{"num_hidden_layers": 21, "num_key_value_heads": 1, "positions": "rope", "parallel_block": false, "init_std_up": 0.0252, "lr_mult_o": 1.32, "schedule": "wsd", "max_seq_len": 256, "doc_mask": false, "train_tokens": 265300000, "max_steps": 16193}
MLP neurons of a small language model. Each row is named by its layer, matrix (gate and up: input weights) and neuron, and shows model dimensions 0-223. Each number is 500 + 50 x the weight over its row's rms, rounded and kept within 0 to 999. Numbers have three digits each. A neuron's up and down rows have the sign that makes its largest values positive.
After each neuron's rows, "fires on" lists the tokens most often at its 100 highest values on Wikipedia text that the model never trained on. A number after a token or word is its count.

L16.gate110:507451478504454507469565527556521525496510478474469491495487520437427482474414540541532525567575437536384511476461400499511512474401550539504481463522509535518507592423564531500441494537508532560493512500495504492515515486476480539487424487486503568534429446546432517494483553466511547512457493642532588508396447409534524419492492435464416577545461481505548576484483583471520516491460456552510523444539519520507492447420426592424536458464630504464544521604529524601597522492476476577570558425461615546531464575398456522603475578477624530551486522407395489478522512565477464521471542552609501518454449565443472479513540439541582434485554456488492519422546499492537461522437
L16.up110:523490480510521579486406531506593492598496447506481452473428470523473476528455465483466509479526418526434530524537494540462440503401463487447404484485433458524575467444476551446399478491486507499476444431598487433587544588502506524494499426560548473569404535528450530503575460509551588491507561547420522494437499487371487481480503454540532613510468531446483442470454514552512471538564543408494529504466458463480433499494434567460510495423632378498445543408577545463585466530577535574597545542541457529451482555534466493485450502542548453528483457497473466482503514528521527379461529577529502501592542494463463479507550499525563460524587519390560623446594447499469540552507
fires on: "I" 17, " O" 17, "o" 16, "er" 10, "e" 5, " be" 5

L10.gate181:532446518478559525523498503566491452533470606461548556532474499574500515564465506483571491479478482462395486491481522533496555508448526436474435492438562478415441518443482467406625505477476450529494544430519564545446526556516425458473543461468515419513441571507455539561511427513469569557546476476478525454496490426387475469568499481463462591574533571571550548463456567552540494415553513477582528500549560451538500502514457509482479570475578524495495427459574470497512439486484512533588443410534408547505451440439473505469429438427614453497575489465423409505480504477404498490535311474531467524481559537556526460538488465573412465448589376534473518539542428480437529485509
L10.up181:450494491623405517448515492538443494502498505549487489486454605515453514539544505448488523495426565467381495522517436461424475509540504487540445586605492527543454455508501505519582469483550554455570523491410509542472460481473439519469494493483457466455484498475500601612547545506472337408496536462468530504524526505532449513540530438539434541531405514501455439535562566518505567489434491546489481503494543495500514564564528508521468443489521431543526500520456418401424576494580510552548502510417530461546471572430489435483490380573455458439545566459473463666558538562561514474539446556497467519386419508514525480524496424483390555476472401537469554553508516457479557455603
fires on: "ic" 21, "p" 10, "ly" 10, "z" 9, "y" 7, "ou" 7

L15.gate323:489527440563453639472521488467482468531447461555477437522452469468432508524512461489393559576547583445539461575524476531542408389519486525522473525589479460591493450463601470466539528565474555494567558481464418499488522522455495475387507524467511522522461549489458471552453416538495549551503463595481450449568507451532581547481393526432486503559523382539637448473585443533449486553466500555508471499563548520499494504515525465494500480571492590538482470599558569467525472513395444456553459491556455530474489565525553495464631539606495482525648470488497446550442508454538466523457516576406562548503520538486454491511506454545487479458481510487464543509374509545569485531459
L15.up323:516521490551486432388547454482374524546448482490507445458521465518502513458470516507421427536540643514582466515543507536467478406574535421448443535610517528478549512458554432567510514486516616570426604480434451488511561520523513513442554536503501530535384606433553521590574412501446477581517505573483514423502439497596463554522429470490528510533556386534571457557544522453471464539474508436571551528475483476448525448519545419505541533494496581517473482563439574493440564514417456437523497430510491514493425457475467529500513516522518481462479451462577461583543497449483450514462536508463495528525365513475506476426560502495572490545447486530409547485373473507470508433447
fires on: ".\n\n" 33, "it" 19, "y" 12, " W" 7, "e" 5, "ut" 4

L17.gate296:452557511587567514500627477498441360471452604492422490520461552444469528482414536496470550529430546569580524446500544558541417569523437509610438512562431476544543498456517477493553536570431522492419500442525421496465469526383458511434468460541505546503615493498572492499447540510541590521540492498517516476470480504518549556534482473475492526419533505407607516448448459504461470463466562466501445595517479496539493506507474547524439468516445537428599553573468480480500436415474506535555514415610505394547488520486538516504473530473596436506620485599517577513528566454511601507536576504558456487517459491451500546432481560506453539534490462499464448427458479516458584572463
L17.up296:448509449478510504493451529561553503512494490454443483466499586507449453434447520460487479549468538513518578488462633521464512456567459539449533492527545482464517429521592469504420455410449533548465552467508529518646562510461474557489520466488590548475531541531416480465441502513487525516473532401435533556582500549506502458464508632521523442459448440500464520572515496515494466562496492606510501528444476563607477580604466450474513506487411531437509499629478508525455473441459574554628489503459485584588511516538472422499522544468586533560474474537525490488452504440518538508490484555582546566464552480601525548530613501538534475502442516552554503489634481421661473557458
fires on: "iv" 40, "s" 14, "c" 13

L2.gate21:465409479503490421401490525484513473498578612427500457493424453534525470442506454575436535500537536450490423482486433462591438485453473476521505535501556449499477410432474516480511535597438503544516515517456515539466498574662539632546461468555455549525528507494511481532596581449463418509517566502520550496490513579518562435582464560496459523465469465555433533432582511515504506578483457575478572558452590497445572502470388495419423558508560444520490483537441518376523432515416475529549465452457556480532505510480463480500533496471572438512443498424492474488488473514462496531470457507473502467491487585448419512533448484575514562503553464477514519524566557394471546577667
L2.up21:428518451542463387538453438390472567373524523488548498469564571488537454483448481445531552556449564541469512375445612598491537514506444528559473503431490439490476564580526446472551471542420526476456582583507415530545465511490474567507552492571476500474516480559521483471562513452469394453497519433446471433534494490515457532518478565550484477527552522458481446526518511544580515451543443472443541587496562509509492539525541482511456449561385458528444479469491514566520391507516560603450534579555412525435520455394491535575456520531512415494510567556489466475519533515591499419411482420500566523485482476531438549437401474526485500485548511499442576619446514531542563511567
fires on: " g" 83, "ri" 11, "g" 5

L16.gate77:483459488482515450466545600439488367512531454513488394546415547418535522470482528449529557436484480544454524495483531581560521630510455531520459461518584515498523471446518484493507451559497400521491607505528477492482449544418538554419506518524432557488509494458535485551509598516524525529617483441509497571489554555539569499493396497534524535493578484457481495388518585460479582518419547450532453577494472462499549500535427597454456522598472453590533467498407532450511488509511530509511441428456435468486502515528524518397487549521480487543535523568430492390616492408596613525494491554554486570444527493439492579551489472514473510480445536454459559538443496508531567431615
L16.up77:464490542465530636474523433457517546436472476483495474499457487459315543467475524481524516532508496540567452366561491483394528492526534552483502474485448607490485524458505458568489561478523470355525581532526507500503490431449403495489573482497456446463428526389577513597551475554447532464564427441527586547507544504483517484477551454589470473545569542471430501490534515438482563403526606518485440465531466620461526491462438537622484561520469470501503541473504484491470537443549489540581453440435519463571568493430499506503564521508500530470528505503460482502529465425412628476483496494550489441593508515504508507516556445521506440527430548574494543540518652459509511499456
fires on: "iv" 30, "b" 25, "," 12, " of" 6, "h" 5

L16.gate35:485496423565491461447452550491509558475503487488508527474644415575464465502480538531504567470421483533487560639488561494488518440541526501439502466486532526477448497548520431420515503489457535452498498477469496438493465497522532602522397578440526546460484480494504468527488455590495516477513552451512565457532443512533546556449432502527440488395540415433502567494438565513474490510521545562490606410440478455547522526464520465483547463456528534571411475422540504501411535588444569505460570570540535471387478478535500516586454579456373471538491547447501519501601436465444564540513478432373479565566556468524423461452614473568560514462499516517466645549492526573483460527513
L16.up35:506445474553569489493509498530528442517490446471501482532454455576464464514414608554467489413399548520486605506416547458453552416408492526578500551470428446506465521519452490476542383476477486569539506473452484509374540501593558629493521422500385489515619587463594589502515467457535539474539595543460463521470558450510504511529505557427462598505416517467516490450497516492501506519479517532419520431496514505529429532610521499520523583560554476538560514539567502464556570557493454505540490494462471536514418449499487597623467469506477562518498460486470417409462456545484470460474494502581495468548483598491473597575446492523428495582474523445551509496523529518431463575543
fires on: "," 48, "l" 8, "0" 7, "t" 6, "en" 4

L15.gate298:481474572508512472499449539449501498560457457538466500513576473563512522572574494589472567528518471517464509544424380430539481515460531528570424514485545516529480513527518528482399510529462521467506493529515511545665500449580603495416472466535568471498506470499426497454505502506444492519529514555397499549453531554539510546639514576399445512549487534502554502535533518468416368482482500489459498584451556468433517399477480522497478546557492465414385472515578527526531429488479449554527530450641486443529504476457552410467593537527573454504508482412454465420534446494521448474442470531527411517455495485495514432573454503568544499465565461491516480487439625439408487599557
L15.up298:485430521512444488521413371568470471459462500496482468484451457505499536521468519524474556492500496545590437510482419542513394384464486442554391520469480499468533535526471455529453491395446567612580501499475471448485473458498528491537387602594472450591520468396434439525540433495549505559553561558440504408525473466517478383521543536517555492497519466512551485494512404497528552503573564436502484485457491628471515485523524474473444506508465488503462511561456473597422518483421417458487490456565505454587439441529525560606629554570473528444477483543452417491444533503394528510505550491433494477491494539503598457463543573469486482489455533535438439600552494556513512538461
fires on: "e" 25, "our" 12, "w" 11, " w" 8, "k" 7, "it" 6

L11.gate167:525517533474578505612545522473470389538476583483493503560473494534548575566490571390518429545408514507438436440476541475563391436554468513513405445493564556558461495496393518478540460489469582492465455552524509503512536585558535443457542537522521507491489508586435605514515481608508451607430429522490498477403471541506543468443550468500512533500481493359540487548533595550513497558522478460517474525613460557438484393473526458409558433510466387480528382472503505453552593485497429571478485453449404564513497568559536481528553559448533440471573529536428492535466546451445503487548497467495486525506458455536525492444551507485553481576553486513540528490497429511466497532584
L11.up167:444416557476512458494532456504538528548541531442407427532423527385528507529525490541458465552506584473454519470553478461462564584425425451491533500476535649516516541503477532433576540566539532554517470484548559418471448483439514512446436504462477484519480593421453597524508480544589377468443472636452394516485532475490488513585460572460477493423465452483501579545463528343471511458395426570495507534486463486483478525427497457500502502541584476436510469505516535497488458523500483512471395478401463572538514561519597482444533514485492517557510515549419514453466466543491504523463552501502473432599504441483453493461597542541470647535539494538497489464420460438508569516517
fires on: "n" 35, "ly" 14, "s" 12, "e" 7, "y" 6

L11.gate266:463426458509442439520535483573413548608450514563543492555623541478505529475479472567520469545487401470483492566469586538489526530501518515486474507599483485567448502552455471487540550492468480438522424490583488475548491492431459590516539432478592516532524513501394529454560536498468401434493433518445591492439507535449544560409513527476570453450492459495554456499559534566549560503449424515579478528531490498543503360492475528478507475495525500538447418443537483460433534475486496494509455530515500559530457591569444560569482470432528553502514450512444424484556557630491562496494544595469500581471540488448544423432461556479476494491613487554498405422513331577541505539452
L11.up266:474509506427492458485439473415485571495439487499551520457492434518414579433488410506458446570519553475524494533425560523452426469457590425494504561528463502477521480536534488512463543484377554503474462550463494439536505541443481514550414463531603490482448499573483493391453492388417443496448535539434591575482490500543462542447543476574511521409503490544494472539544462450533528469548578469441526566368420397549484520523489560503449461567535459545515549525501454459551547499508428547452362518457477566506469364485448500521455425486462393409582516450429489541481516549517579505551495456508470517506508493501570541476409492400552514471470543466519421533568538513616511486448
fires on: "d" 23, "." 22, "e" 8, "at" 8, "y" 8, "ate" 5

L10.gate359:466425553436541619442504453522489425572402500497585384526591434538428506445496468541479429546557445480437501496536480570525617505527572430536544459473457404515603472555490497495448484466415574472399536517532484516448471508445514555496579526470506454594488372497477431628516521464520431467514598511474499432523557473490535534484540432580518402531525517512474418533512556482506478514571514494528511553565426496405551529448511496556533555437518533517523478425552438507475506531488495548530408475488497548453486479403553454518511514528480494541500456535554451537470435491460449527523572533540549415518483556400511523559508465502569386473445477498509447602519488601483412469480
L10.up359:394428468563496523493546480487489426593460565585461559547483491481542519365494476524463511472416466491480527535424416573489565504526415537508578502499499402604524513634457442543505522498469571542554503452557448446482525520460571595425574523506446497562500335496468488483473453549495477488502530463529515417572488448507410422442431532494555494501510433432466361477546498462397443430485431488484476543533484572552445399538503495560554529547471488490376496563529502467527455479400511496528498411552531539522448492514478516503533540482457484477512491586507474452459495510523446519494491494531533515553493471511629503469457558513479454506466396470471451386549517550472526518581
fires on: "d" 69, "res" 13, "ud" 5, "um" 4, "om" 4

L13.gate63:525566464504506460446527545567542520489512473505467572484473526663446532528545458475481511444488449459503535524550569441520501491542515519558537433519548540540560515505624584461533503554571515550462522564583491544426471552415482548505466466475469590553447526513455576426506525437594530445525485606507527600526510564406503500517398504510435487585526530473556507567460518555501489486509455584577477569585515512533505586520448471528472487435549575511545508562573472518438592530496511489414534521492405483480496491453518447534494577529578572544621584500459454416490493427477439489481438524500467504461496510526511500432575541539335485424534533550479551544585405455511577530544
L13.up63:484572495507519494440441476552483566549451544480431442390452554491469491561487443475499523592454618569524462498493595482554443552536509512448409593567505549596554440534472564489470542498431574478486501584408553519563574595524519502506568509489423531462516502379506450560523467497443578459615430468532554538489555448443526628484492531499505480580505562463477495514416505584507541542522426571536511525386411488555419484490512488444442512490479488537482473466464471442516458482486502481456518583518510491482445554498510471408505366490517525469449540541474524489571484519524470482443559492561474518575510552559399477505468510537508565530430407597491575623517520452517479561504
fires on: " to" 36, "r" 13, "ot" 9, "ly" 8, "p" 7

L3.gate0:475499415484387477456562511480436549483544475436669492482474537434520460497475487469415592556408533492430507409489483552475564563463454513469520488419464535461490446571451482558589570501445496585472466503396431599533440443423527543516482493477522533452480424455488512464592471470446385481399447437598483504407495426514527473603590489529493454400542479519506481523511584486504461467485427460475535591504582438532575430470542539596510521494421517504522518507384479488507407471489470556490583468526509494546506480463525470497543548483496488473513512487524412498509513541473452453477578520447442472485519512500440514502426571564532606484568405466535440506505495424513518513562
L3.up0:501579573458487561432530521432465509508536573473470445490392514434455462538445487515451486495440532454481567518511537527534559416461502489580553490627506451443535480541460498544498480421432487534511478551467552554488462491639524530544441562526496534538451459480440430432558567460520449567542512490402556443465606460453593558499555476467500502536525486489534439465473450577412462596467542493515516588501575466478498560523501490553357617468452505503449533614529505593605445473457592568490446452486387591535468491480511543584532511482491500511521462479492608560497505426587470467479475484448478500527463555447455489505414518546511522515481569529513469599446493494412471514547
fires on: " g" 90, "g" 10

L10.gate415:456406623560490545440543612543510513587527476531521483506482513608409525525451495444506540556496506511408459509478515453490535547546527456457591509509475505448569509437491514456554520691501513500466517568587554495451546522437509454465522471419543519507498495469490632508519535495373543549467499484497534461500381532447537520528392503466526490399465471450543497445416560423510490459567485449497440511585506458390416371560428490534468489570445538392474437537402492488395482483443484540433491484502529450499438485501426521532520579549574565517449545520491480589478430469499516415545458517494460477531525502436520463515493524516401486485474465494470443488528509515451485509461
L10.up415:513495570484363408503482394505462458561460565472448441368508543484583503555498494454500529567601480546540444455541500406458525513457489424515560566458408486554491502481512477528487475592512638483489485499464544499508460494413523517502467423517546457470519546515545534461586571524457465584486553572527418482511560574494469452554461515481488465416509454542531488515473509529399543482529479415501461584492414465493535548491473556444553556558525406471517461548488456566446560539497450532502369478441429483568595456397488484476601420498501517602482510547482492470462488528394403445559531431480440531480476572483477493562533490537539490507413547547540489486409484510507463579510
fires on: "e" 54, "id" 10, "ard" 9, " t" 5, "ong" 4, "s" 4

L8.gate342:465450507499561556439564542483435486374444375432420536482415399598422530564574448449495453515609482518513509514572437443482528487496506438539464519495464563513531495468454491488528577462500555426551404555396540541515543458449483509503523557450546462495586439481421473492540542445561523578468501459653529479479483522526422454485467476554518557427490513570516515501516562481547594461469497581450481483445551480432491519471503496564517516508514440464442456538513556492448529446572524613480450434566516483493487485435409415515555496566456456518557496464499473445545516503386555549587481491571432524496505507555493613471565463530453614577524489503509484487583545464501582495485
L8.up342:424420520479528508506547471466448475495444429457525496466481440437526531520506511522423506436501586443524505394529521482516562541439544570484432564486571535474497387573465447485450510505403445456395508470580440615545588492556467422426544564546557489489510532532508478491670457524500482459509457469490480467431502489566459478511527441434500499594583476504465566493508443528536509546551596542482415578480460589482498568444507544587593522502527514552450528475547582519581429467519371528467484526500523430593467525452449505533516453477436439516436535464442559437517483461530432518518480538494444493492584481517524445614524481440508542447543480423441499416591439476454445531496
fires on: "ear" 28, "art" 13, "in" 10, "v" 9, "an" 7

L14.gate302:509447513481521483550474577433484539543529411568471429484516574458494432563420594500464623453520525509433561589517498437462491554570523472558560533550473518418561560436481507466584439413442466488540545531535522616503492484560373477422431554535488483529415496525518481533512541468545490485474470550498469532462541473430457459504482479441519515423426492518505458459562582571604451518409495499538494500538446434467494465550426506485481598528614522587489480500518545570527516407596525599413506446548535543490550543534571452533457453450493449507553464502510493604375540588513434510533523483477530550550461520584561582478558486550522443505508457501466512454462465550522452452593
L14.up302:536510514557577454455514422609594418556501476527483515540446474453425451512612509384544569427566486516354417547521518524540482519544522496564514448553476529435534492454494498488552496483423504451513524592624456506415532442474512503508577509619460500559550433563420487498485489569455505540483517503432512537462481480472501530474389562522488532474480450483490485522428483525598562512487487477540468506507416455555473497527469508477595474473504466446473485456529581559511551513613510520490520567568538447447582496518496577550471561397449518494488436437457378569469454493575535377555521377546506461511551446456470559524556525513541443493536485474458527545514565563484470502411
fires on: "en" 27, "e" 13, "o" 12, "0" 5

L4.gate278:416509493560552544529522484518535471471561564528427491434502530451547488592502479528451473551432532547517427461408506381527421565424447509526484473530476404524422465483456552458490548545464496487495424471442425496420421460562469450598517426501589522358424585478509504509451562468409578383429441448443530484531519516563522551576578540465543571501538468465493468465450484405446522492508542527590542597445382518486478530480443495511500455544464514458502548478426472532425532501491545542548500530558471432501541476500541435517489517411513553498472492503477442485446479459489444423449447537551509512432451425507544479478420587458539500460532464557444599440515532447523446471377
L4.up278:510513424528539601589486505492483518566536596457630467486544570534513463488567495475542474485527483511466515528535494567510451526469497552497506566506503444428563426539506489489583465492494511500613527379459592469491463463440459456516482557531478361422508567460611441445438497467490568494551507492485589419536541532511553513591511577508505444570514529507472459546517510454570489483458550432542493535459465521520512508520423486410528496562526556468531419571423570528354537468449506478601395563477490479511523467482495491479499439472502553560521471475587475343478429422516484581445443423529476497434471487450451461432498520467500465528527394421462527472481474517603435450499
fires on: "ing" 17, "1" 17, "f" 14, "es" 13, "on" 10, "s" 8

L8.gate435:504519460583508603405437553597492524472529645512472434512376475576535596559541498543507526552545506566545558478456537528457544519483513505496543554493448512402466458467512524600553472585490466572454568515562461577475419533461451466487625514536502508449451408502508474447486532464479479480527497494522444531493424476448470529544495546432531473527584503457541461433459458481566502505508454444463509421524536540582484517484507464529611541486481393533464532492536406482464419574479470506595526422453516588498513491404526391458594438614602531532568599435530441610566526480495510476525540487446499458568515496523535511527471487468412460470491474524489451498489513408469489523503
L8.up435:517561513498430561519460535511546448556528575568507472502516460405631546490476518475454520597590621465536494522547510512543475549490461488437406432604460526548444481518463428515472554528461423480479548537556537587434587501571462485558582559553525554446530478391524510506460377471487597395550494474517551477485489517491532585534451457482589528510445523524418534492442464487506472575461473507473518521478487495512596429497518553472567479528567546593479483506523355429512471513501555476494560502529377524510493582512498526495435663475526446481538449463446519527508509492525511416518551560519434440457496538441386449452490559498528496576522466506501450512496560518537576550449
fires on: "ly" 15, "ing" 13, "an" 13, "0" 12, "ation" 10, "p" 6

L11.gate432:493629460423529465477519548476383558532473416519534448450432442441514549539586523591546465480467538501546517533473567523504553470609513532485542456486486487467565540471548544523545499393535464434427446474527428398589554430470479534510458536530530478480508457464530549485567494500436471421427472479582482506448470483500473434566521487499551521516488462527532485589477589482508527447468504442634456420529529534519527412533463483482517394510474490487368488460540556540517511593493516504529527496449449498475508440540534555604600447503461535439494476542368533500448587443466412412387548577507447507463614473409521497479552448420431480498495582464501479474511493508474460471481
L11.up432:556563522418419500440517530486472506584447460489545526465538533648526468524509464492567515520480575473472504649528460622491409476504551500472571559471512373500516512450498526460465558493457450491475483621526572461488523582502432488409446448409506477490474531454494568505556502563499570454482501545502540479568574482402546510516448497472498463497431443509632553423547518500545546507514500571383426459547498497624406476566539520520532382601484495535491492458523518432427646427483455460458464529462455580516497479551487507510521451526471515537553508444534435475486515503461499524450554510619519513449543474504508500486461550379589469536467458458490546490513529479521487466520
fires on: "ad" 22, "d" 14, "el" 14, "en" 11, "e" 8, "h" 4

L6.gate384:574476480530463553458604454453418537440557440430478521536495455476516441560472549442413547508462440570488489507507529485448570557469559435468623479489541526355495536434530450552567507494560476594530542578503548565442537627520510567531522498456549502501522500519488539522546533393491456424508502518465557481475525510483453514496532525480473562474460577646595459530567519504582501445507570462449534495450526580471529542571447512528449523388538459586522468569490483465480552466531496572540480467476557555527620505474481584560525548496506488451532471541553471499455471564533534577426599506522523468477412450557575443502595493427478459519556537479611551501510565508429424464518
L6.up384:504494455488497464508544433548493547517517554461491529572509444499542456624444483490445517444459475502514418550559518471593529485538385536517550466516524452463526592594582471475542440449456488492572554530432491535447481516449519503464578540542478459631546469595521506478425513471519478547505607479413461429406538482446463516549505474511529423524529518443625442516518506561579461498498517522473461428457494621448461565430495487551544482455523477565580517551428483478411485468490545613604502416418470622510561479517520459479581479503549481421499352459454539509481522435543510469539468465588501535522467442468567434526520448433503486491413554498455588531450533445479502529522
fires on: "ion" 69, "om" 10, "at" 9, "g" 8

L7.gate160:426519479490480516550501441500435527528484497562470440556529495416547500470429506488493553531468510445467489567461506503517545509439519547469580460550496577469526590516436496534506508559459544473565449468559591434471443499489508597546488471563545536581515556485524529477555507589447520472475492568529607459549499528378465448487446482472604438348494596469455370506533458503474486460448504459480414520510499525526535601433517436497538444549607472547493452444486451522511480479447514540563571537506464500457533486374575505512356457503451461501570520532503580552577556572506432466409491531452491503524498536479475422432581584430473466535538415543553494441559469538411498531405
L7.up160:592536441374516496473385434512475541411583445498501510437488511528481585441468531426456459428529488500570423520563448555423448523473438473550488585522471400489467496444493535511528535500474532590488485541491505520545533460490486596473527555491568476565567467516473473463427464482569555447481480467480506496506489505560375489480535423507531468606474479453563549529498387505492541385451542454613456520509497488554529522467490535582474527562520515555550535480512494523471456512516472571603477433527484502386464408446464489560511508519563512514568444538467530606560533404483537541464467463419508410507492529467477438540456515449667478535496525463568520456356465548516468508464
fires on: "'" 23, "en" 18, "." 16, "e" 12, "ur" 5, "y" 4

L8.gate195:536515442554514558549470530433524569584476464560465490492533471515591456526580598535490581479554492514562523543605440498553398536582533519550445463484498442460481410447547444448453489433486577473491484511477510478450484447499591528569531559516550532461436479523505514518617446428485502491574525441504572462560414507498538559550591503495500602471414562548502531514502533459585515498508563501474461509582499437515476490471518441437612535445540376621514414503553562570552584413568460547496509487505521475583515449579503475551541523559506527499507480543489383512491377387551486468534578536460461510453515425490589476498539574528581537498551501458498562504492536531527471462539
L8.up195:542440377533542523421429466580516535482508399503450456444405463443535486541504569533558470500565468584522404544515468456496465504487535468640553493462505553555488563542505578609439503571508535484494491441428526527542454502600501524452584530441525526510457523489488526502523527502458447477501504441416461540462530495614454515494475589445435542483516505551555490534538505486498476493494547450477575469557578551551506563473445588566526533541614455522529470362554355543542493492496563599437467533577456465541510487481479429588491487523499487486493388449417444493477409468483410516458473505508547531540544562586486523555557479497437542532485510456456461433478594428544540479541
fires on: " by" 22, "ill" 15, "," 10, "l" 10, "ort" 7

L15.gate102:407531403501488468409512473484465469578557490492451501467452414502595471522482462539538484508456516438585570480546510390503451539582478475381431452447594517662593507568466477438555557474529497575503492497444505550483478534436427544469471509497491521499582421477471513428475516442395530584417482540446497604542478520577494554585519462588483466440485594479459509579496422504496501450489461512528487518465504425439526455498483409540517478485502516591405482488471533514558474552427531431460417450512435566589502559567543457504497410524508520489544570431456546451428459491595459462542479496481594571580532466527523473521482513481471473499598475433503520484522477571450526462525
L15.up102:485512493667516571576513525451465579430543479456523583490581458520477453509461594440547522578488528447458505435396464523487495459474510452418422473539544477564407537574484518520440538481503512513487556467483391520557509519525467497397496574501439458577533465461507553368454498505492502504421474544496509512515513508516501423466473552526513445544521426428514432508538469537472546617530485410466465433440388542526467459506544611479573431523498411481447560530438441462558541480443454518447563436342553466470481535454515469419450484443454504542530491504506503481507527547570554543536558502539431430492579468509515524564471465464545510593546445435557498439500456545416555468525
fires on: "it" 11, " (" 11, "ak" 10, " |" 8, "um" 6, "v" 6

L14.gate307:518530478574523505513612544421529482599461497479434431559589518599480547471471473533410379485485461541526483486473515461472481577422422555577463424557481479543474478569561461483534507470440491457499463491493571469514444533486475477496549450524492494523450404560551505481587450443437661472515421521464593514564607593521477530474465464578464482499515530446444507499487470527553501441515414479529439495472473503467465492469512469485479484502591475417522534443560484417608482465480510402528528592534510488462502545422538501453547516527522535487465563527480500414470479489521510424599512476511446462435495428498411463444467524420477459356380492393486573522446527562424491460532
L14.up307:529518465407551549490580432584568462563474555511449522504505568430513452498431459446568540567433667471416502512557425549482520540540529486457448502526434475457442504567563542532486497496487518477542563498524548466591563586509433552476577435523523458527549479585460509524564540467549493542516453516461494428445432517531518602552470577616579515440497547589477456478427443465386479534468435497564553468524583583475542491493517404535474445470516538536512427491457441488497502419513545458530498480582353509536585411458536421495485496478526472593396429512487570471514481485499543478562487535554544554431473528537499474548462527479507466577476446457538462498586476478576480488470
fires on: "k" 14, "l" 11, "ly" 11, "it" 9, "o" 8, "s" 8

L6.gate191:464530588490438460492558473428509487407416535550568510553469499456500491592502467460454498477484480469469487484467509549525599470523460515453498439476485577542453474427564554536487547457528574526469444531490492539443495502570500489461506547483500518552529562478516479442568550438539549547524570504528514510469450527486435555407458427492544646445515520557522445482495416449502492516659434469495437511440484478385465479434467535543449429489596482483409480511500406426543604579477421504531497510602582385505483452522517564463493456577435482408561535473434521388420492468477516541566480535501477544556538486532506586459432497494599510481615550511502424463462516383517506458482
L6.up191:517548463560542544434541441455534563478488489524593530539454433414505512522455570478444534541558504396487483516434519468497472473375458548488451567539551493505496372521528529402455490608484515600481488513483496456555534427582499435480479601503501580501596440529479473527553511456434550523462430522480462492564412537544569555467480504490541489514493462471444390478440534536520506477505395437410449448481543530426470551565490467585497492505581484523395581472531569475508504477479474489547562487505535453413496515533596484508594519488482449516514422498462469446415515453439524515570472503399408534504587438520570452409451444524471578503550608567503464532527463418563514460445
fires on: "ec" 28, "u" 23, "an" 11, "in" 10, "ear" 9, "ay" 8

L7.gate319:469465495558522544439587491495510486555472463469526551440430495534561461464585455493473465483548633466445461498553440433558478503439517439454522461471568573454508501524604571544454560501532539554522530502529564395491542487497502455428502443505449456539507531465460601446550640482524559535533450449551631556511457473523600540508518497570454421573575500425465504538461530487547558417492518553443487505528600508428500483521528499629517481564537585474494478500483547584480520602458549392438500465481495518460510515497494557513368453530563622471561509428453483515527485501530579552501469636512469461542533514444452477507481421516545479485497505530519538570616434496553505518512
L7.up319:521529499469449454463444503427545552514483501604559552419480541551551555545454522469506470523510569535495512402525557441515512513485413474492391481509544520495422579517545529449503498531516568472572519498557560455471562452542444516456476418444576461536533470513481534436563491405538535404481436472438446509505457454541501579448408432516459459544498494452438502642436463424484541591515568570501465523441447529447431549477543513650507476478562463507389611476512490536513526521486528470556550517500412454491467531460535472472446492515417532389544582596529574535538567504397509491582499592496498549564429488570602519543507532552487447432565456563503485479491498492476537572490
fires on: "j" 23, "ly" 16, "ch" 14, "b" 11, "r" 9, "am" 7

L12.gate86:512546480479467495473550442517494539595475475493518507442485456512446550562489467521572450572528389537503485476458509559565496584523526524501477509509467497500445472494541446496510533489528527447463486536540429497299508480543503492561433419416449466505459509525592553474586485436580611494527496467512454496528520575482460474431521538503527517395475534467444579428545546429552563473465448551529476418560412505574480535473525535503576486490547465479466484532546518492536453530409544529540484528432615538530572576585422489530518478456641431405578530500562446516520413561477374501514579508464548467621485501578511454530452488480542452515458519513558492560499497565588557596488
L12.up86:534530446508530478532471445422530567528498488525496487480445492482467467461490543600487508477485372449554460477479550447489579450479519495524433445511427443447514499518491472434479516567535524419535444431407409470549544566406491482501463404437582456553461478479491457449484495403514530483522498506457524519578485477411481551483489547472462502534465589467448407458495560626589343458496431503473556542427551448453513475488403480535536418478499451498403478506442486488491559449572546526520567597568474425473454588457417452484587569576487522567518544482566603503505513534349479450532498458480399466561463478503496475532575503490511396493522494512435532452512452547477494496446
fires on: ":" 25, "e" 18, "t" 16, " a" 13, "o" 8, "id" 5

L3.gate122:520457460472484611431505464502515539395503574477543533515420392421591519569377554480562529569492526463455495382460498650465557597528502506464467464488553493385525508482514448541467568521469474448441510422509485477540492482512552526524479538506577572537501443543429404461523510448475491491485542553457475500503462490430526510529513510513524452477489537546509484512542608581504515423461405469438447531530476397530531493484440538477493495547450493496517541560480535461451438598531425550511457393534467465639507521487460477516498453578563453492492461506550580521593458524572558420389464513481553543555452520503455471484476552519498580489548362444490400565462528493490533527453
L3.up122:555532417468478482476472482537526398454492621513571470519431435435439404557482521515447499540494586491541493461561506548451526441480497552518437432524568449437506495445487438554568630563439482499498588504465476562531473539535488510582496557522529553427480451554518447477552575464508451451485589458456543528560463497466569538495465540589567450552532489497469503496569626523511396462494457451465570522523433436503468478532471453484518498510583533514546474511589525518397346483591490500515493471505404512448499579462451526486528539535591432488516515528452556475526513536573535539454413454501459473389519471545446536442514488541474565525521384466538442619480537567587496554468
fires on: " g" 88, "g" 7, "n" 4